config.yaml
num_hidden_layers: 8
hidden_act: "swiglu"
norm_eps: 1e-05
positions: "rope"
rope_fraction: 1.0
qk_norm: false
parallel_block: false
init_std_o: 0.0177
lr_mult_o: 4.0
final_lr_fraction: 0.03
batch_tokens: 65536
max_steps: 7544
dataset: "wikipedia_en"
MLP neurons of a small language model. Each row is named by its layer, matrix (gate and up: input weights) and neuron, and shows model dimensions 256-319. Each number is 50 + 10 x the weight over its row's rms, rounded and kept within 0 to 99. A neuron's up and down rows have the sign that makes its largest values positive.
Before each neuron's rows, "fires on" lists the tokens most often at its 100 highest values on Wikipedia text that the model never trained on.

fires on: " |", "4", " -"
L3.gate1673:67 56 53 56 47 50 59 69 52 45 49 47 34 69 54 32 63 49 56 43 52 58 63 44 49 38 33 41 67 44 45 63 46 56 57 58 52 55 44 64 34 49 39 39 65 57 33 36 34 39 54 50 81 46 45 62 51 47 55 49 54 64 46 55
L3.up1673:38 39 47 50 42 34 58 52 30 49 47 39 42 44 42 64 44 48 42 48 63 52 42 39 42 59 24 57 50 65 39 68 51 48 63 59 49 62 54 58 51 54 26 59 46 51 48 60 41 47 48 50 32 48 54 73 64 54 51 49 58 64 55 55

fires on: " d", "le", " high", "r", "ran", "l"
L3.gate1562:59 55 46 58 45 61 58 67 53 49 51 61 36 33 40 33 34 51 46 46 60 71 49 56 46 51 61 50 67 49 60 42 46 47 60 38 41 38 63 51 68 44 51 37 51 60 43 35 47 59 24 52 55 63 67 47 27 72 57 54 48 38 47 47
L3.up1562:54 33 58 49 42 44 57 58 46 44 52 74 46 48 50 62 47 44 46 45 51 32 23 72 41 36 57 45 52 44 61 42 48 51 49 50 49 60 44 56 61 43 51 56 49 58 49 72 40 35 43 51 36 68 71 56 45 49 42 42 47 51 48 55

fires on: " of", "ated", "ed", "s", "ates"
L3.gate1545:69 59 65 50 60 49 28 64 55 43 49 48 37 41 52 67 33 34 49 78 42 58 35 45 56 58 34 49 57 43 58 55 59 49 49 40 50 69 62 58 39 54 64 54 45 61 57 50 41 49 37 46 42 39 41 46 45 58 29 58 65 50 47 41
L3.up1545:37 51 44 33 46 58 51 60 44 51 62 40 47 33 60 33 54 54 50 41 44 57 40 38 47 64 45 42 50 48 49 52 42 54 62 55 56 62 68 58 45 32 47 37 57 40 43 53 45 55 55 56 56 57 59 53 72 73 42 69 66 53 58 64

fires on: " or", " have", " and", " than", " as", ","
L3.gate1650:47 51 59 46 45 50 61 50 55 52 58 33 52 46 56 35 28 56 53 50 45 44 40 44 31 53 53 61 37 54 47 66 33 46 62 51 38 51 35 48 51 36 37 52 40 52 46 36 61 45 26 47 54 54 52 45 58 54 55 46 53 50 60 63
L3.up1650:53 50 44 62 37 56 50 43 49 36 49 28 54 59 68 62 44 58 56 67 49 53 48 68 46 49 42 43 48 60 44 55 65 37 34 36 54 59 38 45 45 55 45 59 50 59 48 42 60 41 53 51 46 49 40 56 61 60 61 41 62 41 36 76

fires on: " (", "\n\n", " faced", " by", " |", "ed"
L3.gate359:53 46 47 49 61 57 52 44 63 32 44 28 55 34 47 64 70 34 58 54 38 55 45 35 61 40 51 47 47 45 49 32 56 50 63 60 55 64 39 41 55 49 35 59 47 38 40 37 69 43 38 53 40 56 33 51 50 42 39 55 53 41 63 50
L3.up359:52 58 38 49 41 49 61 58 57 42 45 40 46 46 55 43 58 54 62 58 44 34 51 49 55 51 40 56 41 62 60 40 41 39 54 34 54 51 48 44 37 46 51 50 37 52 51 35 61 50 58 59 37 40 40 39 39 47 63 40 53 64 54 30

fires on: " =\n\n", "\n\n", " medal", "\n", ")\n\n"
L3.gate1621:59 58 57 45 41 64 46 54 28 32 50 43 55 47 49 70 56 54 41 62 51 53 44 48 65 51 38 67 42 61 52 49 51 53 41 53 63 47 60 50 62 53 56 44 53 45 45 66 50 59 49 45 62 42 39 53 43 37 34 50 39 51 45 40
L3.up1621:46 48 54 31 48 52 38 42 24 61 31 50 44 43 73 62 34 43 64 42 70 43 46 77 58 39 49 68 41 51 24 47 52 64 54 68 49 55 37 47 51 60 79 58 37 66 57 57 43 63 60 42 29 51 61 45 58 43 63 51 25 46 48 32

fires on: "r", " household", "od", " of", "aw", "inc"
L3.gate24:53 50 65 46 49 58 47 47 64 36 42 64 11 37 48 53 45 59 46 54 64 43 45 59 58 55 54 53 62 67 61 46 56 42 54 40 66 39 54 45 55 49 50 39 58 59 51 56 38 75 30 47 50 67 36 46 44 56 54 57 68 38 51 59
L3.up24:55 63 58 61 43 46 55 56 79 62 36 66 50 55 62 44 32 33 71 48 42 56 54 59 48 49 58 52 63 51 60 31 52 39 48 56 51 47 59 50 57 41 39 44 70 65 55 52 35 77 56 45 51 57 42 59 52 38 57 63 54 51 51 29

fires on: " |", "in", "am", " /"
L3.gate224:48 30 40 42 61 35 36 59 64 51 41 54 57 39 59 46 48 46 43 59 43 49 38 37 65 52 60 65 45 33 41 50 55 50 33 54 56 60 42 59 41 55 50 31 52 42 45 46 55 66 60 45 56 47 55 63 39 57 36 30 42 49 42 49
L3.up224:42 58 58 35 38 49 45 50 60 42 48 42 46 53 56 29 49 67 52 43 54 48 48 59 43 69 36 66 64 36 57 46 49 43 52 38 54 49 32 54 45 41 60 58 45 57 55 56 53 35 75 48 65 47 42 48 52 71 46 42 40 42 54 57

fires on: "s", "ed", "y", "ins", "l", "ull"
L3.gate1064:36 29 26 34 49 58 55 65 43 72 58 42 51 44 46 43 30 49 33 52 58 46 42 47 67 67 45 51 64 42 63 52 54 49 39 70 63 26 36 54 63 51 58 50 46 45 54 58 53 36 41 52 45 60 57 58 38 53 34 33 62 49 59 33
L3.up1064:77 46 42 40 41 46 32 35 44 53 47 27 47 62 49 39 49 56 52 52 47 58 38 50 45 52 60 41 56 59 51 55 49 45 37 52 42 48 49 50 67 47 48 55 41 48 44 51 62 51 45 46 51 43 49 37 49 43 70 60 49 73 40 63

fires on: " |", ";"
L3.gate1285:37 68 58 51 47 38 55 44 58 59 37 65 60 64 52 57 55 68 30 42 54 53 64 80 62 40 45 51 35 48 50 50 73 55 36 59 58 34 45 57 58 58 47 60 38 41 47 46 36 66 38 56 44 53 62 53 50 59 57 58 58 31 44 65
L3.up1285:61 65 47 47 39 45 61 37 50 59 58 53 55 69 46 51 51 39 31 54 65 55 62 49 36 46 39 40 47 64 56 46 34 35 55 42 55 56 69 51 36 44 42 63 31 54 76 67 47 55 39 44 54 54 49 59 44 49 63 45 44 43 57 46

fires on: " |"
L3.gate1724:50 53 57 35 37 47 37 41 50 52 49 34 36 56 47 54 39 54 58 46 39 41 55 49 53 46 37 65 53 44 68 24 50 36 64 56 48 60 43 43 55 65 48 64 46 43 53 46 43 35 40 41 52 49 43 62 48 43 63 49 67 39 55 39
L3.up1724:44 63 45 38 59 51 43 53 48 36 45 41 49 69 44 59 44 59 46 54 55 35 63 64 56 39 50 41 44 63 65 23 47 41 52 52 52 49 56 65 59 50 57 52 37 30 57 43 38 37 48 45 58 34 42 40 49 52 48 53 42 43 58 47

fires on: "–", ".", " /", " |", "ug", " "
L3.gate1066:60 40 57 65 56 43 38 54 58 39 53 32 40 58 52 37 57 49 49 54 55 58 61 50 54 48 42 55 57 45 57 49 49 58 47 42 38 57 35 58 43 28 56 40 63 58 56 28 62 42 60 64 62 50 40 50 61 57 42 52 31 50 56 39
L3.up1066:50 37 42 57 47 51 59 48 69 64 54 42 46 50 60 54 48 62 49 48 65 56 56 59 43 26 53 52 43 38 50 69 52 41 51 58 49 45 41 59 64 36 33 42 65 63 31 51 42 20 37 66 34 49 50 33 47 42 37 50 53 49 71 48

fires on: " of", " and", " in", "-", ":", " on"
L3.gate360:43 56 55 46 36 49 43 41 38 44 48 54 34 42 42 45 51 46 59 44 53 56 54 47 46 54 51 49 40 49 46 33 62 55 44 49 53 41 54 43 43 48 58 69 39 50 51 47 52 43 57 61 39 55 49 54 56 55 65 50 60 43 65 37
L3.up360:27 65 66 41 43 53 62 33 39 48 43 61 44 57 54 55 57 55 41 38 46 59 48 43 50 62 54 41 58 31 58 50 53 55 67 51 49 52 59 49 48 32 53 41 46 61 54 60 56 47 51 57 49 40 53 53 51 46 53 41 50 67 41 56

fires on: "th", " and", "–", "nd", " (", "ice"
L3.gate925:30 46 63 47 39 35 47 40 47 34 53 48 56 68 42 68 52 53 38 67 28 53 56 52 33 48 54 46 54 40 52 65 48 41 46 62 45 44 70 45 33 45 48 56 53 59 42 55 58 41 23 45 62 41 43 39 50 54 37 49 51 51 37 63
L3.up925:58 25 51 53 47 60 50 39 45 53 62 41 46 63 64 35 26 40 59 45 48 69 62 58 45 41 33 44 36 63 54 67 47 46 64 28 52 59 66 45 70 53 42 57 42 55 54 56 45 47 63 36 52 41 44 40 46 58 55 51 50 51 56 39

fires on: " that", " following", "ing", " later", " under", " |"
L3.gate670:39 46 30 34 57 58 36 52 45 46 50 41 49 52 44 43 55 62 57 40 47 42 43 34 49 47 55 69 60 53 43 38 49 43 59 66 47 52 45 47 52 54 47 49 42 56 47 32 45 41 51 44 40 57 48 43 51 56 41 53 42 30 47 63
L3.up670:61 60 49 52 52 54 66 41 36 56 49 43 52 46 46 46 43 59 48 59 42 36 42 40 54 41 57 57 51 50 43 51 44 39 52 68 36 52 53 53 49 47 43 58 36 53 58 29 45 53 37 57 53 61 47 36 50 60 51 42 47 53 48 46

fires on: " as", "oor", " Best", " of", "led", "ide"
L3.gate480:68 40 47 56 60 45 51 47 42 54 45 60 43 60 43 60 61 45 54 55 17 60 39 50 49 37 40 40 44 28 62 66 54 51 52 67 77 39 56 55 45 45 48 63 37 57 30 64 49 60 60 53 56 38 60 47 59 32 59 48 48 45 38 43
L3.up480:60 64 36 61 66 45 39 41 35 48 47 59 63 53 49 44 48 46 51 40 46 51 45 41 62 30 49 66 36 39 39 53 55 63 43 59 56 49 54 36 43 42 42 51 42 53 40 66 47 71 48 57 64 33 55 51 59 34 38 44 53 47 63 49

fires on: "in", " min", "ij", "1", "2", "ib"
L3.gate857:58 57 50 45 49 43 40 65 56 48 34 58 66 52 41 47 44 57 47 67 56 40 51 29 47 62 53 41 38 44 53 49 43 47 55 58 57 51 55 51 53 52 58 60 57 59 55 46 48 47 37 55 68 45 43 55 58 48 31 52 37 50 48 68
L3.up857:49 51 70 60 45 48 39 40 54 46 52 44 56 52 44 54 46 70 56 61 60 52 75 46 40 39 75 36 39 55 47 54 24 45 51 56 55 33 29 53 60 59 58 38 45 53 35 49 60 58 60 41 73 44 37 58 46 44 50 45 44 63 41 61

fires on: " |", ",", "ec", "em", " –"
L3.gate191:63 49 50 54 46 64 55 55 52 46 56 50 48 68 53 45 55 57 42 50 26 69 41 60 49 49 44 60 61 44 66 41 71 56 42 56 35 32 49 52 53 48 46 42 53 24 48 45 71 46 51 47 37 49 47 58 48 40 45 59 51 61 53 47
L3.up191:51 45 69 51 64 69 56 50 58 52 57 40 59 57 62 52 43 45 42 40 70 63 46 47 72 41 58 39 45 70 48 59 50 69 49 40 48 53 57 47 55 58 55 21 45 50 63 43 55 50 38 36 65 45 57 36 44 29 51 40 63 52 45 45

fires on: "s", " years", " season", " century"
L3.gate775:60 54 44 39 55 50 48 51 44 52 70 42 45 46 43 53 53 65 46 41 51 49 52 55 58 53 61 45 49 72 64 50 51 56 45 59 47 40 48 49 51 50 41 64 24 50 53 66 69 64 56 40 54 46 41 59 57 64 48 55 40 63 48 33
L3.up775:36 47 45 54 53 54 56 42 48 55 68 36 54 62 57 51 54 54 57 37 50 52 66 52 63 33 75 52 56 56 57 49 52 60 43 59 55 44 56 39 47 41 25 59 50 34 52 36 58 52 54 59 43 56 41 62 47 49 45 63 46 49 59 40

fires on: " |", "==", "p"
L3.gate1149:41 64 72 47 57 51 52 42 50 49 52 54 50 64 34 48 37 46 53 41 58 40 43 64 46 42 47 37 45 48 40 51 57 53 76 45 47 52 37 66 33 46 49 27 61 56 67 49 54 53 59 37 37 52 74 42 59 47 48 58 49 30 43 53
L3.up1149:42 62 61 52 58 49 60 58 37 53 38 48 44 66 25 65 50 57 56 33 54 44 38 54 46 41 51 50 51 42 58 44 47 40 52 51 38 54 51 59 36 51 42 60 53 45 63 48 68 48 49 53 41 58 54 39 47 50 52 52 47 46 63 58

fires on: " during", " of", "on", " During", "m", " spent"
L3.gate1669:60 61 42 54 42 45 52 54 41 53 61 52 61 65 47 28 44 56 57 61 49 44 44 54 40 41 62 47 35 52 68 54 37 58 51 52 41 42 51 39 51 47 22 55 59 63 61 32 52 58 44 42 50 47 34 51 51 37 44 47 59 55 57 51
L3.up1669:59 63 43 43 37 52 44 45 36 49 48 57 55 50 45 51 52 50 58 33 39 40 46 49 45 48 50 44 34 39 46 29 46 66 40 58 41 47 49 60 67 65 54 48 40 48 43 44 47 36 40 38 57 63 57 50 49 58 48 60 59 56 54 49

fires on: " |", "|", "am", "al", "ou"
L3.gate1500:54 31 47 46 50 47 55 40 47 49 52 61 48 49 61 48 64 44 54 46 47 53 43 57 50 46 62 36 50 43 50 44 43 47 67 51 77 51 45 61 60 61 50 42 49 40 40 43 30 71 43 54 32 43 38 41 38 69 73 23 38 28 55 54
L3.up1500:49 40 47 54 42 59 44 41 63 39 51 56 64 52 62 46 66 62 49 51 44 49 40 44 55 62 28 60 44 40 40 34 60 38 48 57 62 40 44 56 61 51 63 44 47 37 44 38 55 60 63 62 59 54 42 44 56 63 55 62 50 65 43 42

fires on: " of", " were", "ing", " and", " or", "ain"
L3.gate1213:37 61 56 55 43 63 56 61 45 61 53 44 62 49 49 57 43 50 58 56 56 43 49 36 45 46 54 41 53 44 64 27 38 43 54 47 31 79 43 54 44 44 38 51 24 40 49 57 30 40 53 40 46 40 45 48 43 47 68 68 54 69 41 63
L3.up1213:64 59 53 57 39 35 49 43 66 56 53 42 41 62 42 51 47 53 47 50 49 30 33 41 60 48 52 44 63 34 51 49 52 48 54 45 49 49 46 54 60 34 29 56 37 52 34 55 38 34 41 40 41 42 49 55 41 44 36 58 42 48 43 43

fires on: "en", "el", "ien", "re", "ob", "in"
L3.gate806:57 60 44 54 53 52 34 47 54 54 43 46 41 45 40 67 59 40 49 40 48 51 58 68 48 45 61 50 59 39 58 46 47 30 47 39 55 55 59 51 55 41 52 34 68 53 33 59 42 53 44 44 52 34 40 34 31 46 45 47 54 29 48 49
L3.up806:48 69 60 63 51 46 44 48 26 60 57 54 56 42 50 61 51 60 46 49 37 62 71 39 29 44 54 41 33 38 45 59 49 48 53 52 53 71 47 50 37 51 40 62 43 43 44 46 58 55 39 50 43 40 74 58 51 41 62 63 43 57 55 47

fires on: "e", "ah", "i", "en", "a"
L3.gate778:48 74 60 59 48 41 44 38 52 52 41 66 60 35 51 42 43 63 33 51 36 49 49 38 50 53 37 64 61 37 64 63 57 43 59 53 43 58 53 49 38 49 40 61 50 56 62 52 54 15 54 34 61 90 48 50 36 34 49 45 66 55 52 49
L3.up778:54 52 48 73 55 45 39 62 43 59 50 74 39 52 53 58 26 51 43 55 44 55 32 58 54 48 27 70 53 48 55 44 55 49 49 42 68 59 45 39 49 42 54 52 48 48 45 51 50 51 57 58 42 70 56 35 65 38 39 54 58 42 60 59

fires on: " |", " National"
L3.gate366:55 57 67 51 57 36 47 42 48 23 59 53 60 48 73 53 47 61 34 62 45 57 47 69 28 49 59 47 55 47 56 45 49 54 59 84 52 34 52 61 38 43 41 67 50 42 54 35 46 50 54 36 62 39 55 59 59 40 49 38 58 47 50 51
L3.up366:53 60 50 53 45 42 53 61 43 56 46 28 41 46 37 54 41 55 40 28 64 69 65 80 55 49 35 59 49 55 47 55 56 44 53 51 57 49 52 60 64 50 44 57 47 50 37 67 40 31 40 36 45 45 55 28 65 37 47 68 53 42 44 53

fires on: " |", "k", "es"
L3.gate1384:59 48 49 53 35 49 30 60 59 45 57 41 37 53 65 54 47 45 35 43 64 53 55 53 54 68 38 49 44 56 46 44 52 36 53 50 44 47 56 59 51 55 60 48 52 52 42 42 51 59 46 38 48 38 38 59 47 40 57 28 60 46 42 49
L3.up1384:41 57 49 60 55 53 57 58 33 52 51 56 71 47 66 46 53 39 48 46 65 56 53 63 49 62 43 44 54 55 66 50 65 60 60 67 36 56 41 36 61 58 47 36 53 48 31 42 63 62 32 41 56 53 28 38 52 50 61 34 54 69 39 36

fires on: "el", " Sel", " Quarter", " bur", " sur", " Bur"
L3.gate1311:54 54 39 33 43 68 51 64 48 57 50 42 66 46 39 53 51 66 37 55 53 58 69 59 61 45 39 54 30 39 53 58 43 59 53 55 43 31 45 51 33 45 55 61 43 63 49 30 53 48 52 66 47 34 44 44 56 58 56 71 55 51 49 30
L3.up1311:58 49 48 46 39 52 39 61 53 52 44 41 47 62 42 44 45 53 50 56 43 40 61 62 54 40 47 26 53 53 60 58 39 51 39 51 42 50 57 65 40 64 46 71 31 48 40 47 63 58 32 38 49 52 54 41 48 57 38 52 48 43 51 35

fires on: "r", " Dr", "h"
L3.gate337:49 36 54 41 60 47 53 54 59 34 52 47 50 31 39 50 51 53 62 35 53 50 51 46 58 42 52 26 55 50 38 57 56 44 63 59 49 48 73 63 55 51 36 28 47 62 53 42 55 55 47 55 51 43 42 50 36 41 38 41 68 51 49 27
L3.up337:55 32 61 58 45 40 37 51 44 58 45 50 41 43 66 42 44 34 51 60 33 34 64 46 52 49 55 51 52 59 50 28 49 60 53 38 36 59 49 58 53 28 63 28 55 45 57 58 43 62 30 56 51 47 57 52 37 43 39 56 43 56 55 64

fires on: " |", " as", ",", ".:"
L3.gate828:44 57 26 46 48 52 56 43 50 42 51 48 45 64 26 51 49 59 53 60 30 50 59 57 38 49 42 57 32 47 41 62 59 70 46 59 38 55 37 61 39 48 33 59 36 38 42 31 59 74 48 45 34 47 52 44 52 55 40 47 27 68 78 48
L3.up828:47 55 36 44 34 58 49 62 51 63 32 47 61 47 49 52 85 40 45 53 40 46 42 57 56 53 42 54 54 50 58 44 44 39 56 49 60 50 43 61 48 79 33 43 51 50 52 50 65 58 57 44 56 43 26 45 46 59 39 35 58 49 70 55

fires on: "ber", "On", "a", " in", " is"
L3.gate1124:47 66 44 47 24 44 57 42 55 48 60 38 64 49 52 53 48 59 48 40 51 46 46 64 47 69 60 55 52 54 50 41 58 34 56 59 46 44 45 34 59 61 34 57 47 54 47 39 60 38 52 43 44 37 42 46 61 29 45 60 61 47 57 38
L3.up1124:61 48 47 37 46 44 44 42 54 52 60 53 43 48 23 65 52 50 44 39 52 44 63 61 33 55 45 35 73 64 44 46 40 47 73 48 44 58 52 39 59 63 49 18 57 45 51 40 68 33 37 33 65 54 75 60 52 39 50 28 46 49 28 53

fires on: ".", ").", "aring", "ure", "ain", ".:"
L3.gate1801:49 46 62 46 32 61 60 43 64 41 56 61 67 70 47 56 45 44 55 58 49 30 57 47 52 59 71 69 35 48 31 64 54 42 46 35 46 49 47 62 42 50 43 56 49 47 66 62 40 37 49 57 61 43 73 66 46 48 64 46 53 64 61 43
L3.up1801:38 37 43 57 24 53 55 43 70 40 44 48 58 44 56 47 37 43 44 51 36 36 55 24 47 54 45 62 62 58 36 47 50 48 52 50 40 61 49 44 45 57 43 49 51 68 67 60 69 27 66 49 41 46 51 50 45 49 34 60 49 70 59 52

fires on: " /", "str", "-", " made", ",", ":"
L3.gate297:78 44 32 45 64 60 59 35 55 55 63 41 58 55 44 52 48 48 53 54 42 68 69 54 49 52 45 46 51 31 65 48 44 55 42 62 40 50 66 36 31 76 42 54 42 71 53 31 44 47 43 67 65 58 46 32 53 43 44 36 44 69 41 35
L3.up297:52 68 27 48 53 36 60 48 52 58 68 62 44 53 47 43 48 48 43 46 41 50 42 54 44 68 51 56 48 28 73 61 52 53 34 54 53 59 69 46 34 45 47 43 53 66 70 50 54 35 33 34 51 54 30 40 54 57 57 49 49 49 50 60

fires on: "ost", " Best", "-year", "ast", "str", "umb"
L3.gate1977:46 69 50 42 61 60 54 58 33 44 47 65 69 50 49 46 45 52 51 55 62 47 69 50 50 50 56 53 52 23 46 74 38 50 52 55 45 48 43 44 42 40 51 64 47 57 56 62 36 59 46 51 54 51 51 51 63 54 55 52 59 47 64 42
L3.up1977:63 56 41 47 34 49 42 45 58 42 53 50 39 80 46 50 41 47 60 56 45 48 56 46 54 61 54 38 39 28 47 50 30 51 37 55 42 47 53 47 52 26 37 50 54 37 46 64 48 62 55 53 60 50 51 40 60 57 53 63 42 50 47 60

fires on: "o", "ly", "-", "ah", "um", "e"
L3.gate430:56 63 55 56 51 48 62 61 33 67 44 57 54 49 51 49 48 59 26 61 40 55 56 50 42 38 58 38 70 41 66 61 47 50 48 43 46 41 28 36 49 34 53 42 49 56 44 79 57 41 51 53 52 60 50 41 47 50 42 53 50 51 50 36
L3.up430:54 66 59 44 35 29 41 51 56 62 58 45 49 45 68 46 30 53 46 66 49 67 24 52 47 56 59 37 51 46 77 53 65 51 62 48 61 58 46 49 36 33 46 55 51 56 56 67 52 43 63 42 45 47 45 64 45 50 46 32 44 54 59 34

fires on: " |", ";", " Mac", "ene", "ent", ":"
L3.gate351:38 64 44 53 67 20 41 45 52 59 59 48 27 58 56 55 49 43 36 48 44 51 59 39 46 55 30 63 44 38 41 51 42 60 58 52 59 44 44 64 43 59 45 44 59 42 52 51 44 49 44 52 46 46 48 64 60 47 62 53 34 35 41 30
L3.up351:45 57 41 62 57 53 50 59 42 52 53 51 65 64 38 43 28 42 50 55 46 50 55 49 47 46 51 50 67 56 65 47 37 56 42 58 57 46 47 35 37 37 66 61 66 56 47 71 56 65 46 51 65 56 59 59 43 58 44 39 28 65 28 48

fires on: " |", " a", "\n\n", " family", " |\n\n"
L3.gate2024:58 43 49 52 39 45 37 48 51 42 71 46 52 18 39 27 67 61 35 63 49 44 46 41 37 63 30 60 53 64 58 55 55 47 67 63 55 55 64 41 16 46 31 47 53 35 48 58 61 43 56 48 42 66 45 50 49 40 49 62 58 49 56 48
L3.up2024:43 43 52 37 37 32 46 48 43 57 47 48 63 39 43 51 55 43 48 36 41 59 71 44 57 53 50 48 53 54 41 41 57 41 70 23 68 33 48 49 63 59 19 63 46 28 56 49 25 40 53 47 50 43 47 49 66 67 62 44 54 57 34 62

fires on: "'s", "th", "nd"
L3.gate977:58 44 60 62 50 46 54 38 32 51 43 47 57 45 52 54 40 47 50 49 42 52 54 63 53 58 49 47 42 52 61 66 44 46 49 45 44 50 69 55 44 66 28 49 42 58 38 56 43 38 39 30 53 33 43 52 32 49 50 53 29 40 37 53
L3.up977:51 51 63 49 39 76 50 52 62 51 67 46 51 49 49 55 50 51 54 64 25 61 42 38 62 42 74 57 40 61 49 64 45 27 55 42 39 41 68 41 52 42 67 50 53 53 57 45 56 30 56 49 42 56 64 49 50 37 45 50 68 51 56 52

fires on: " pre", "re", "ub", "iv", "ou", "et"
L3.gate896:69 42 64 57 50 63 39 38 62 45 33 61 31 58 45 52 42 45 44 49 51 55 45 60 52 44 34 59 44 49 55 43 69 67 46 49 57 68 50 54 39 57 36 41 61 42 63 40 59 50 53 51 41 38 56 59 53 50 62 65 59 42 67 62
L3.up896:42 33 65 58 53 70 42 41 52 76 48 62 48 48 56 45 42 48 57 54 67 55 30 43 52 58 41 51 50 64 53 68 56 61 60 56 50 61 56 54 51 40 49 61 53 38 61 48 34 41 36 67 51 47 46 62 54 42 50 53 67 49 47 48

fires on: "ed", "-s", "s", " followed"
L3.gate1901:55 53 48 65 50 49 57 76 41 43 61 37 47 46 49 56 45 48 61 64 43 42 48 48 55 57 60 44 59 33 60 39 50 57 37 42 59 47 78 41 58 46 66 54 72 72 36 27 36 57 57 55 56 42 36 49 57 68 39 37 59 62 62 38
L3.up1901:65 59 40 37 47 48 52 52 38 41 40 41 43 64 57 42 55 32 50 47 40 49 57 35 39 56 57 47 39 45 42 36 64 37 29 41 46 43 56 52 32 60 58 67 70 76 62 48 42 42 49 57 56 63 43 54 48 69 35 62 62 53 40 59

fires on: " of", " on", "ing", "ate", " about"
L3.gate975:44 43 41 48 50 46 48 61 32 69 48 37 47 41 40 40 51 58 32 60 44 45 51 40 55 68 37 57 46 45 53 41 43 55 64 47 62 51 41 40 47 53 59 49 65 53 56 46 44 56 48 52 28 52 41 40 45 41 61 44 52 55 44 50
L3.up975:41 64 61 44 64 60 44 69 33 64 57 58 40 57 50 36 35 45 48 52 32 49 58 41 56 59 45 67 42 39 48 47 42 59 51 43 58 57 60 29 41 52 49 51 45 44 47 49 34 55 62 54 42 48 66 42 56 37 35 43 45 56 43 63

fires on: " in", " his", ":", ";"
L3.gate40:50 45 62 66 62 23 43 35 46 65 60 48 30 50 30 35 56 54 68 46 44 74 46 54 37 46 50 78 58 36 51 46 52 44 68 52 71 48 64 47 62 60 56 59 50 49 45 58 37 41 51 58 40 51 34 47 53 39 50 55 53 54 65 43
L3.up40:61 58 49 60 45 58 55 39 44 41 53 60 51 50 43 45 64 68 57 46 47 32 61 35 45 49 50 52 35 46 71 47 40 45 40 44 52 53 54 67 63 43 47 42 39 91 27 53 30 65 61 85 37 49 59 61 62 64 53 33 53 48 41 62

fires on: ",", " in", " of", " June", " about"
L3.gate278:50 46 70 44 49 40 44 47 53 58 49 46 55 38 57 39 50 54 48 48 67 55 35 58 42 54 54 48 46 38 52 48 35 56 60 50 53 36 45 37 38 69 62 47 56 53 80 41 68 39 44 45 63 55 44 47 48 43 54 48 54 65 42 65
L3.up278:52 37 60 34 61 72 61 44 66 62 69 49 38 45 45 29 52 52 45 56 64 62 60 31 59 51 63 60 46 43 39 35 42 64 59 54 57 49 49 32 47 53 57 35 59 51 53 45 51 37 46 50 67 50 40 64 29 44 53 66 52 71 45 61

fires on: " and", " or", "ul", "ure", "ent"
L3.gate1376:28 41 60 45 33 38 52 49 39 65 58 34 29 67 76 52 36 55 34 28 38 55 53 39 42 35 47 41 43 67 46 35 49 49 48 44 52 49 62 41 54 28 29 42 39 37 38 53 63 45 51 55 53 49 41 48 55 66 59 54 49 41 39 54
L3.up1376:52 47 53 55 45 41 66 56 50 54 44 45 37 76 66 64 50 39 40 45 22 47 37 39 49 39 51 39 63 51 48 45 57 53 38 58 48 44 67 48 55 46 52 42 32 51 43 38 67 60 50 40 35 41 30 50 57 58 39 41 66 56 50 49

fires on: " |", "\"", " "
L3.gate606:46 60 44 44 53 73 67 50 54 32 47 53 50 69 45 46 46 47 53 45 61 48 53 62 54 38 49 49 59 56 51 45 63 34 47 64 43 51 45 69 26 31 38 52 39 48 52 49 76 55 53 26 38 43 54 30 48 65 57 50 48 49 51 32
L3.up606:51 51 48 57 54 42 61 27 39 43 59 55 64 40 52 61 58 48 33 37 54 60 48 40 50 38 52 35 47 45 57 42 46 57 51 21 48 50 48 52 28 59 40 46 33 42 45 51 59 49 38 49 49 46 45 47 48 44 56 56 32 51 61 48